Weights of a small GPT-style language model, trained from scratch on English Wikipedia: LayerNorm before each block.
MLP neurons of a small language model. Each row is named by its layer, matrix (gate and up: input weights) and neuron, and shows model dimensions 128-255. Each number is 128 + 32 x the weight over its row's rms, rounded and kept within 0 to 255. Numbers have three digits each. A neuron's up and down rows have the sign that makes its largest values positive.
A block is one neuron, or neurons of one layer that tend to fire together. After each block is what it responds to, as a language model described it from the Wikipedia text at the highest values.

L4.gate443:125120068148092143090139088108164128110127133181150106124154136126108156148054131130119125153124138132119064124100126169133120114122130151097127152148218081083145084112164094134104121150109147138141129128127205179130080141115031166090114141156093153139077147151128153140163168126121075099120036101090153154140181124177073100135085126150146153130144138112099105141160128155127122104135
L4.up443:136180096115169122170140145077146151194135155103159143132129109087090074091117118134136171103108147132089141134135129138131085069073135158100122107155085109111081144132135136126153034119097127130112143065042117166129160132172094112193107148173084168135134102161151103123131062141149134076108129138165167105199117147144146121163124104133158115143148130117147114196172099139084130081069
Responds to: The last token of a short unit: closing = of wiki headings, US state after "City,", final digits of years or dates (18'74', November '5').

L9.gate6:086061070153117107117120133211126125149123094167084155122128140144124121163162145102140139124142020127059113101127120125142117165128121169068089101128194101099143076181109110166138183120111127142141166146126118148096149174131146094135091136151147107116073157091101092076099206102125109170121111064174171145109121105116115117138114129187100123134119104131160104121125107185129120139102
L9.up6:150133100105125100082134095100117155130092108197158168109171173107124141141165143124145068106135148141130144183073087169127161156105116126031118161105122120098105182135127094169123133192119181135075134058097091155178120119179123118123165131134090172092137140148159168129083139081131154133150150146089128133115159098193096160141176148079173130096118145104079113078160116168170117098090
L9.gate16:083175098067106112087151118141127057070217141094149101091135112127146084128171181126167152126116147140151143090170123109195094089124119135108094151109172115114146112148152095104160176101123122107172071123092140059086103157115081067104177131182132127115156147155088142098103121128125175148151101113149114104108111147091154096146133134102129141174198151090107130142124120153143122143111
L9.up16:114093157074096098112184098122135094123106183132116109087138122195105069182132176135115124147172104071096103083069136122100156129136063129108137079162099096151129128111098118144163164144126161135176133139119179144097120183113157095134150106115122120147049112156068070089143186093121129127147150073103125115074182125209097134145120183158111138154179119069100093124098135123175097146106
L9.gate97:118058053116120126093144138123087152132122137186141104118137035137142172135135184099125149134146155152118121083150073164117122131125096150165073115114153087130078142115086112106129166125083114166159126117110069138113106060103172187123161154133077127150057122138114121122119152127121134144145109155081139090143135192139114139110132149184174169146202121147092134049128147160091153123151
L9.up97:142114142088096110077174101156119165086129128167181127100110061098219142088193155085152118183120113176139123137048139164058161115094121095156148106116159150116132106118130155151160126089103160080116085132088128125132084149113140154091176146120174101117062113176114162079181166160127146073124102160122082169130109137118160127165099143136098166103128114130071151121127084062117113109069
L9.gate169:111086066097134103091122125132111114052173100124164180070159150168113139128141099055150120094106159165123131169104070093087136161157125072134140093154145159061132105153152130175103104138105169106112130078136177088125141132145171118130170105117194121148175097139117062126153152119105100165170088126102074123096119097150161131152153094118119120080125125171125120117158135138142084090053
L9.up169:143149190127107116138153131158128205161103077169154092124113125225159140137140167093112078093123162154162163142201131210141111156088122166103084112067137194127116067108140125115166153135153161123116142155110161134101101160136145090136145170113163042128088127165111154138132164084118138135155131102072131120112123129120062135069141114182105130127154100180178153084165184150141136122125
L9.gate230:087134159098114089174090098157139132132134115165070153125112127141104162159178119121121089169070081058201130110113157123160110076146144110120115118096105098097108124149075201176122131134082128067106086166141153104071180080161143138101144179122126079085132127102124146099100135121087068163123151121159139182077125107123155185160181125173118093142127114178172096117177172050100118167150
L9.up230:113083199096162132147128100145151179058128161176085179135147155168129114133167134124152185134079128129049152129080142128145119107124145148131113138147158144155121130123162135089137133175108153135082075110086174143112159141177165130095179083165094145095142149137175184121150103090115117115149116054152179166146112085105104165124125151119101113115104095193125054079130139146120084065145
L9.gate274:178131142131121192099112085179131090109113093170140120102108111158078138173103127131165083100114126093136202116086092146077136049108104064090187153117145200152079180102157156067138112109175135149129125138167122111132125087167116192105112128093126135082117129226161133145112122052072134115143132123112109043156094139227131164150153169169098135103141111121167116120126071107096131136092
L9.up274:139080140170124138102134089134162085142101073187137103135148110171186167218090148091143128114104083204147081118117195129130151151137133140160114148116168066149094120143163144121200078115116150110125132109124123177090117180148162168174157105092121151121162182141123139138105141125108125154148136157152066132134102119155154185171115152125145147078155146180113095129079120142155162136185
L9.gate441:094077154130127077156087105084168085099115126143093166140141016152132131125112141160112065178104071158111127188114158149094103089165095175100135133125168137083133148090156105127159147152166148082125135146131127146131140089075150106093152143083175140120113117116083114140145090120106118075167113086068103099099116098154111115153179101134136193100097139155141100111139098148171092096137
L9.up441:133206171116114102078166111149163123134122170119129207135126095084096167160135131064164118210097100118113093125138149196087189154133152150128105099184116116103168126130134145100103093147137130101090147154143107176179096127126098173136181109131177145130126135118097137090092178128091131159177117092140083124064130146119095085072143132164169127172093080099134117112104112176094118100213
L9.gate575:107077128138156151132145106160195122167118108134130141148136147147142182136145179083100105102119104141102128071132139091165185145114157185086158136111138133134099161063135155126144151113097150093108170126149139058144089176129078123109117145089120138187149149147141139123096146162089126104166104172114166169073175143123126133152155085135155161101117075126141149131164220120144142183107
L9.up575:122105112156149126156158134128122097101058169164128181127131114141172122134078164103159148128142121146117139158091131148047154151090170142093134169143140103069163119114097113134142070150158172069140146128120144127125065129119155084153184111128155130158168141102108106128127143095124181066080076155097173164115118142153177105145175136142159133171145109147099099132140097120128067130137
Responds to: Opening punctuation that starts a quoted phrase or parenthetical right after a noun or verb, mostly space-led ( and ", such as Railway (LNWR), described as "focused", crown-rump.

L2.gate126:169116114161104151147182074144102190129132088126062097135171157125089176110114192114158083113207069084121139136142120175125109085127112140089139131138103062187155132151126171082091156107120127110055111127062113160139163140097123118120102154089149113156068125164159162149173148146126151220157111130116120097091159116185129130133125149071140161141186154148112113136097086129170111132122
L2.up126:110131094134109083149104070149068115157114101135107120164137135129076136092162129133176103175153154155197085114160165163148081103145074160117128162101123117168100134110131147152100128132115099104125174084088164129128173115134107186128091068138201087135134096109120106139126144102177080119180183146119101104116121106168129103154175136084143144158177124133137083092083170124116078209127
L2.gate155:157122145121167129163165108134115128096084049134114105139104089160107115142164133135135161124183088121149131119089137141116081098134188141116082116059095159161102101166159126138117149119139083070147125062175119114096104121154164122118145146126098124163182105156129134107207170110141143143109167101200133127132100148160072129123171123120143154075123103182123126099086140168119183120097
L2.up155:108175110140143140063137165139095142139076135181136159145141129166143094121126144154122174121123132144128142184094138151199067162143181142121063139118121111143131158173176111074092096135137056095104140065093094126116116122102158138093130127134116126092115103123109138074143125185134120138135156096072119095089135137121127142105102180132087165067062113176148138129128117111084135110107
L2.gate315:156165115188156138110119105104114133095064104146110120132112151113133155080171165107200177178121085148089156137109092086199127103156106044105127103104164093149066128166216119160097128165155069101102166154089121148110167098113162132126151136112158126124059103113107168085138169128080122134138085142094049192134125109120107150109127157136135149181110095147112133067083100152129120096145
L2.up315:070088125117088127137112112162110117085113094046122155207154135121185140171145103150124179108187106150120089167075140085113133112156136049127114087118146127110131082144144183149080132160131075108114161083124137100105101147087142107145090173092058072127146140158118140151150203122125134182150097138141106143142137081111108109122097137153102132100087087079106145110045148170145052124093
L2.gate326:146123192059149115110136056148111124096156189113148117105085141123160126238108094144072104102136092126081155137168177156143151105111163167108132102121069159139118073140121049081162159130152109145116097097093131080139097193177148088138075048103096125138133104140107137121101142082115116125119168117180179100113116135132111182138167140134098107113139094219152139123148117153137146105067
L2.up326:115162135194145081067172159129131167130162095130159142078138143101147121121173153134101095146139111161144095180100108080170114111095175122115122144056086121148140119156162101125173185115111095115124143163111085076136157139128142117138107106067148105149113125154180188090102110123096129198192136110128098106159195166146127098095132171181104070118131135143186082146127142099138145135133
L2.gate338:109139074116119123158144181152148213101132139106128207146079120087151093145114151106134123136101123102143173184092128100129142098131090127132104082099188188169107141113121138109170122128094157098142131140112140101094210108106133110156105108143130081098150139138180091084106125145131094148100160144115059172138105147182161140102131123097143172136154102113057097104144109059118145187113
L2.up338:123125194142121118122134144107071149105085160209116150162103067100059108169157134128109058109058143096150125148077097176114151104126134116151173119152189162148134110062141130092067154150166089141116187149114154089147172065132116159122149047120172127140150140090161115084115139152105152087142116197094027092134133120157094111079089157114142158114065107173063135191153112145141080126147
L2.gate398:172186175127121152091082171115057192089119139171166107130143152163137125134120137086150131083135120141121159152116089135131116147142099197098127145081076106136117125143105159074158131134121084116137140102073176138177171133094105058059096096142136151111156120144111103155146084116116102168158148123170111125129130137121099082150169134153120115069126088126114136115147142111065098175158
L2.up398:145143137074124039128099132170133119104110102170098148125123125117080237082086127127137192138146145115072168111090109076078132189104190143077081138162122136141109067125132143106075105107120143118143182147137124075124137057133081066173138134148122166157137167141161085157094120072103136102061210119118141161177189125139088105163164183111155086107096130074131134112146098109101064082095
L2.gate583:110162030079069107128148199157096100068066108175165146110153123088088089118125160116136123120141134121140140167089159166161145115115126105105061167087154125107134134085116109129083106111163152099109117130152125107188151135099137093105178157127175148142088044206155181122116136145104149142124125110111090164118162098160093146111128139155144136105127168172113158092072107097135114107095
L2.up583:109164110112075089071185135153125140130094161168184127145152112173123075114178167166116122067167147116093128182121102215155107125168142126168115141132136130086140139125117101139141143119165122094105111124128095142229105116100111089124210218093153132142092098173149124098097132148086147100154152156117080149056141145153067086130110098154111113125162146122093152067094128134087090127073
L2.gate646:144172022132073159100118176164115127096112137164122141124079163138135133078064109132085154059119139145186168147133085126152090115051107075117178061093136083075143130111126136093147139094127095109164120172126124115112162115094187122142178169133098133115103159161111011067139103117142101172096129125116080088054135114125117147127154077121141127138148150140156153185150158085128177178097
L2.up646:181152106132196113116110099160165153101128122156158197180137125113081158094119084123189124086176173185152084123183104185100105086117141094098154112096107177133160118200150127128122138185119133110131113191127130111195121143119119207158196145063087118076114117146134124138102097142110074081081155101170118054098112144120141169142123153200167109138108112104176137165133123144169159151167
Responds to: Closing quotation marks right after a quoted word or phrase ("MIND", "EOM", "grief"), plus word-final suffixes such as -st in amongst, -s, -on, and heading = signs.

L9.gate22:157140098121104154146170138158151182079149160126157152101129144184102104131138134107103155093085185102131161117133129115123153123145103176136132148127107107124091041078126163151154146095101165103138145131154052146150184099159168148107119129133146165149115096123145110085115143149158101131062109092181115145104092127135167110185095130132115130152125144206111131170122143152083171120154
L9.up22:151151098092112104197108114108137151161151125103085157165130124126088096074147114076085170130133125126070088119081089085129162168126162105145120078188117122149210137149106124109164105120141114139144094154042140144095194133084169153129125104126092138133114123119148122086147096099154099113112078135119166169114154150149152124143115123139070160121102141134101110047109088108133164120163
L9.gate218:133131108135161131095130160183128094068153131170138108193145114112168122070153130107137204152147160067107089156130167102093136074143110117112123135170121173126078083076150160203105097169094134136086144165122163090036154134084149178141120186172069218137151139141160109085123110081132124143168113096132091140141126071100116099157114124064132114115110113158106138132091119081113114091121
L9.up218:089156163100111116086126157141125093158115138153093132085122178106175111135145054086055144143167148169101190099099143123119115138130145177116118072114094102171097172161125147131181147124151156056094133127134161125143099103092117163080101062125142139188101134125188111101101135096083086111136180099133099167095144119098169109143100122056145178151159092130131109133115125138147136134156
L9.gate282:099130083088055084133112144128162132142188094163121116152120080157110110190084132178132118111141102134175179115100153113108183135154164167160119067168126157112121137129139108130091185099140137094096169136102127061199122114121134175107079112079137099183119150169095119137106109110176054095171168123179101126130194128050085109116117117108125085128139066068101118163163118124124041105075
L9.up282:133159119089087138126118118109142157148135109185129070143144126161155137083124118158089144088104159120099114071129137127118094163153124186085126126086145112115121123151131114160143178145143125127118104085158171117163102145019137166141117065118100181190149149137120099111116118088141093171122094118123155118068203130168127114131091088045065108141141118121143093169103086116074167112145
L9.gate340:097086136141128199143144129106142152146172187076080063105195122135116120119093098105104112143153105167097113113077114110102144172156128125132128100103130122048151114091158137125121174095184070088154174161104189121146113181137153150130144165108104135179157068098120138082157130108132061091132138116161133145138172169161140100134107147123139205196173152146123123147107107148138104104119
L9.up340:083078117131047110117168152141148191116157091152113132110149152154079131077052161104137101159202112137085162120117162087110094146174133130106082137151121165137115161113081129111128162115131187154118121167129162116138129099107166136200225169119161150120077135100127083089130158132158096112130071095121134123115143141129124166122080072165064161141168158169157168186108130140104111092120
L9.gate437:129131090146102175140135120160078072139143128118104146134149117124097096153178179159119115127182165131080108161119163158053127125078146120171079094102123147138170085059129141115077110212158165150142128146112139106120154074163141118149135118088138113134094189101138151113092098158132129166185109165138174075127088163160123148122133147163205082172172125122059069093156159106146084121136
L9.up437:099170156147106207120113178110128164142163100136135135097145052107127055156093105116131099130115107166156093127143069080174148093217077133125144161105134173174110135080080089098129129106125135042131111154075076165170096130118079151110083105181063155143141133117118100105099142118178129154139097087111115088129115134186123101106101151132112089100065108136122147106127135149141109067144
L9.gate595:114151112076189099088132183139126139065174136117187104168108107135070112100095101139067157072115135074095169136176086068101129126100140135130194121133112097168142206105113145138122097154108144134116108155082094209152190160174097122122167129145129118115165124152111072140071169149112115055139104109130103176126117113149119151138185096193099139136187146158122146148171090131168157166133
L9.up595:049137114090118154123119100168099115152110097121090216189138130138144155116121090140222137110069117124153109076133201093120154142147143149117129115126149148159112129121159138075186106146118065081102087160111193183104150123150128111162086199137109093122098119179098095100146179150158128190139103157141117137146120192139120126138070134138128116172110146101192162095189129152120148096140
L9.gate602:099156111087140112130184171079103052138078131089092114129125137180130112113137151150127115105160113155185131153145174106141190174085145118115164098139104118115130085171035107171118092188145110135130151146142121104141160119113092122165162127130176121075103134060124091105142147093167036174160109086154121173090153118156126131088164102072123177119141136122121123180081162114185122123095
L9.up602:152193145035079129122080201105118106127151133143105179124124124147119098056110150130144091158089147142125121118105111139104145129117090094153193131107151160106102108110135172165093105178157104130127116119148124170166168145136097117148196125143100176112173117141165142076136101077157125100176133073132093153103098103128024095072085153107140178143159108114083105083132136047090154130117
L9.gate677:085151105185086147113136114130103146088115132133099175178137089155098058096141188127171068113175095064149132117176103183132132165117151181117152129187110108103103149155113137128190131142129122135124150194145126165117154107104117098106111152130118129125150162086139170098112108125117113084137106113112150119061166126088101080119126111119170113126089131115116087108145124162077122097143
L9.up677:137139114161170131164162110093139120126158191079113149150172100109138072105062150136255135171131129123120116107104141170076164098113149097175080102194108117119096135098078141107103175092155134109116101129095156111097150144083159160106155132145144133170097122129152093128132128149148099144133141095084138136135136158129150083169147123121102121120106125105133140135115154128103145125121
Responds to: Century digits 18/19 starting a year (in 1895, Died May 14, 1873), plus time words introducing a date (during the, until, since, early).

L2.gate0:132087123138055154074149120088153127134139127100129110083085120150172132045114143105098164164132176169122143155135132148110146129090165097121118108146088102116076135111143185093107146159183051117117170111146169106143132142159154033140114150143144134141130156125148149141121090094150133171219073146094147093134159143156090116132100119147115152121080075141095071107116096083111105158136
L2.up0:105072134096124139087148054112146112113135155100107146126106130044110197115118133103112143148162151159124153093120176109113167170117124118168126115133119125117098104091099183104152084097150083144134200115132108126175122147137172111133174124203131109156119156170143071087086129117177124165169069160084103086052114097172131102116085075179076143169119141162103129122097111103042174139118
L2.gate3:106172148144153130129194142136125133153115159157117146187172119087160076065110153152143173169130106157142167141162196149065149140097089158133145127195121069098147156104160168128119085148166098155149124168139196148130110093173137162134161107082095168155147062121160144161151106137089115121128173135148121143126130087104126131183074197153123102102166061098092098158164120147110144187108
L2.up3:120091064153152118165121121117174114106143085138178154109152141110128130082139146176156153181124087099126157095146096135115123128096121174132110140169119076094138171150146179190115174115122077121162128113126168131123174073207166165096143177124149124149117052178127141138087105167117073137163153085114140108105142130099131124151141125149140125095139078095121149127182153111112109170157
L2.gate280:157114188127057141079144115126139135097120121200161119132094140160135142126115132174125149112112102127100069144128111138173129069088089072174119133124147120131145130181146091131171153116162105153099163135115133095140100119167138137145114146132067200134173189106087106090045134143135167128133156138140048100113125073139119112100156159080077156110099057135135147168109102146133183145138
L2.up280:130186064123112169112129133096113166122152160084132108120177151135172093125074108095133119188069049135139106121131121193155113182187097117178143130100133138177128161172169105114129159154083103128169104149133079158146130136125109160120175162161145082132157085134161122125143119080137132133090169075140073161115148134188170096104181162098139133120156096112063157182084119123170117146129
L2.gate431:087150099122110118200116117122102101144136158130186201102114146199136151126141157138120117101126067103151100154101094153087180158105137178104164118148098152134129188034169129074163189059142127086134096101119211163109134160149120149114139132090141071139165155066102094139095141125114172144150100141132128149145152129113158157101113204124080101094153072185133128091161134161085092109135
L2.up431:117175098132146122092109092076136150122175192130163147147157112139197114167156138166144139113124131082046086138141095099112103158133148106125146145140131194073070105149143037131132106182140061135132095079181047102110124091131114068179115091151117065125166163141124130103117133136130153090154147093157141159114146080097091214118112108101208108075209160129092120125111146161128089142103
L2.gate550:112065090182209103090112108139102071151155153116142159116072086126068121078107171158146108136130117110109177183084121129139113166108162149172130122105079117110138161134167161174160140092135142087187115145096208168174107216167150118145113171165104107118152137157165081116112128149120136151115080167126085107143123099090112143197115106158153105133183021139155126217064122139139163166120
L2.up550:097124132111108174060137129103170131168141118118170101104099094196103109107158172145103155137112136117145153121144154167077108125028154186157143154098117143162184108159191083142104144101130077125145147118111145178128111078127123091165048119148125082122063109090160072118125181142065168116103088177142133135103117083165110094119086117136109103204170093161157172190129093147144111189138
L2.gate672:143143090155131112087141148132162197158108169119136145096160148107091053143117084136102181174104071079170149139085170100119121132110142108166146137131097111127141172082169111119165116099150131163131127138147095177158094102096133143090194126159117170116099105182137093164113200114149125173130135134138132089134096107153127095086133167123182107152161087144090168161146091154097114198130
L2.up672:087124101157104153142061104143151142081129118097151094128115134159113158124067179167038212100170133030116161088098131096101146143128145111124092096123161165143115104109155080088113119151186136095142135102139126167113158110175138209116101116149135144135053044097124139163126171073191139166163109130118103071145155117134170127114105059127132139136098091139087110107104120150111145166157
L2.gate677:111177149145149126043181143088142144087114146080153141108066148130133137067152164130118131114143164046124135137101140129123132134153197105126156120153160145126139134113054107126134151135102129117114095118112126179159132099169119092087135200165123191147132152135141127180137091142158174135073130109118067117153156127152141115043105147159103073133112110151116077129146113151102112092166
L2.up677:108104099138157102129079164135176181154123122123153183160124091165084165110182098140110067162163150124165122124118161096103153184182145118142103123112169164099131144177169179180117153074157143108143119094120109130103115136099124139105124135111087157136144155076163157168148040099185101048141114108133093114114051161117141129074081143125154158120120105122047096115159099117077096134151
L2.gate693:115101117147151136054124108095136135137104099074127075081168064158098100097172160145085107139096088143099193081151098094090171117099160099178126093133176114132157099134091100122107153081146093171076098165067126070125167099185118148069111123159108168148143104180104156115089157112181153104106136138118061196109140088188158153147146126123139144127117141124049135116172141161100149058141
L2.up693:072147150065163133119124114100101125131136153073090046127140070129145148196108145062139140133128102107070099162146133125114144140111125179135178151073177107121143156115199117062158138129115128151137136142050110109152105133212140099084074152156080089100120123138188127106159154098234085074122116104113101110109152125168165135063154097151185128108141172134104167090148119115140143108102
Responds to: Prepositions introducing a time point or period, strongest on "of" in "at the start/end of", also during, after, until, early.

L9.gate3:085176116129137114112139123113124069088183217132155102117133118058030093137161099136105121087144121137142047158109122171099160078126112093132123125125112124109167138145089112153119135118175115076163121123155100075129141103162161156078163116116125110135097086145110145186149190144081142085181104149121121111128169182183106140121093110125167142161155099120120119168151092107060138159163
L9.up3:116139164161124117095125080153178101147180111192136132073162124153056198135076142123159134115121087096124152155116157133167148140122161074190131113146104108149062116114167150132190168132098151113112150171211167166147094157125114081110117101139095063145132056191155161146148164081145122198077093087108125115128114180090111206128090134130169110080179178140123127123108107149121132107121
L9.gate151:115093129210093112079086117132171138088154147160194134104065117131167086111080118199038087149176105122115103176086186142108113120157131174141122196149136133147117100156132153127192100113115115135136071077093186099158180166124116133102159163090149139124060091126106083111169115154117109114156093151128144179099154058126102158182129163143120110117186122053145151115123089113130110145170
L9.up151:157145158056166125130147125091112173093139151107212115144087121146100150168111099175111162080155108111112135111065173098138029111118141166156153095130163099115125180165095136120089138080049135113136114136152229139095180123162123110142091153152116131108139120089146150225169069083118152108159123176061106160132182114137115152134134147134152126159065113116124105137111154145087122124091
L9.gate221:132103098083091125100126080066147109162102181139149110188216093102125131098114123137135157192170065156104134148143105097158061105121093135142114091078113100118134165180133147082162127092111106107117149108110133087131121119113094083136096158087158109125133061142193122132131127138185087144139123169077138132155145113149092159149104159145088097136153133125132169081143170135128069083124
L9.up221:124054110182146131128165119105132121154118169165083110061188096191095116109149091147125117088099116153090131166091104116150162124179202093134118113103105169120119107202101156115153114110091145132152130117141150173138172038090157155079172157137126148161137185160111101161169073145087166108125088135135151129107132126158095153122122122135117165149181147143160156139135122091102115101107
L9.gate234:092134093156106132074194119091131140138123168073169139114148164133106114098138096145153171171186093162091119115149109107129174101117152179099198118130139184144169128128134109172134171136106083210163146137101107098093139123075095125108117179152056068122042113129090070121075156128123076150174162104140123111106124113155063183142117131135156162104174131088085160152141139130092115105109
L9.up234:151118119094098125085122140111137177102126107122125110164218086047136158074150121091115047095105177166128114120124136165117151134129106176136128149114106164104193103123152165128142184137117131126138052120140119153148121109125110145092141070121114106155141099184155027109142050090194127137161087104100097035183096057146203145109103021104119092136138156153130126132169129131136065132103
L9.gate324:127121146115153090172131094080140103120207106190143118119124149138113093178072158125149167130083126153110119190092169200122145122140150120162174141075114094119151116191125158142173088088149158129133109138188112112129127148186121121069166133205172150095091145134150115191094221138133116110176117164145153118106147098103148152132110165163103158134122106106164094087125137113124083120117
L9.up324:110127176148125025148171113077154103169137134183154074109124121115087045156050071134121136093115134097126076173106119131100128124151154141108155130130062156092192088164033089134174149123118153130106158153145101124151141062139113154131195140154132113152116138111135115168105141142121135128139183200119096131107141117147120180119177159190086189126148107129147091114161054089092092118148
L9.gate591:073134086100122131157113083111109099195189198075122126138126088096126162153060141105150112083151137063070120156126130042156120138174111113100157154131094164150129113107126198116124123110163165145154165175152118175155089150105139153185128096103116149090100128164071134124109129092119079086106132135137142092126122059122117116141132178157106148155136094099105155113167110074091127106159
L9.up591:124171136153091149061165092105068143105108143197184081128104161187143158136076117118137154071187098172082138136123126072129103164148052142133154083143140167114081126163138114092160203100056117116105095128070138160145162116097142158107135128134115078115117105097132170150136164137151080134066147212115147079102171103088124125107160149137110155156101079124123104106160142092128082164119
L9.gate603:084070170145069082098136069122151135125153149160120175113186168167120124118135154164138102096182133150137146086095175154152123149142131112157134216059160114119139092130205119149170129104150056099171158092141140157104132157151092148173081129146168105133117120118134097103132118141170156161126130094134137128168104137134179147156084117149138156123144103116131109160188164045125121180142
L9.up603:062137135138160119134113119075093140129121176093082153136116134126113122141143127131164134126144166135124081129160148179126109117185104205131181216104157110175131178170138136162190179158120141103107069110190122124124101126099070092126088119067103099171103132170071111138177172139096106073212138104059118118164130139092102166137144129183176118153097119113158140151205096120124051104130
L9.gate616:149161128116087066117167139134145143161179097102159135106179117126123112136188139156140143034137167117145087201103110118116096108114160163121177181070148118060150103087087199149098129186097147150142130109097110100108130112176096071107168138133119164119117187163182165132152133211102108123140110110200118136173119179121126131161157143087210160074166072106118067182128128109124062142089
L9.up616:068177125169111070182100096117231131083132153176143101156096133121113161103182131164123109114150077165149123156117136096123110089149172172144113156124117113143149163146133132171114126142155188113092132112082116160171122160078124147141171151096112115184055151148115145120088110142086106118181163152138104138134142114149124103068071171152116188113112110137123098146022129173112114089115
Responds to: Mainly the closing = of an article title heading placed after an infobox (= Vertex Holdings =); also auxiliaries (has, have) or commas right after a subject noun phrase.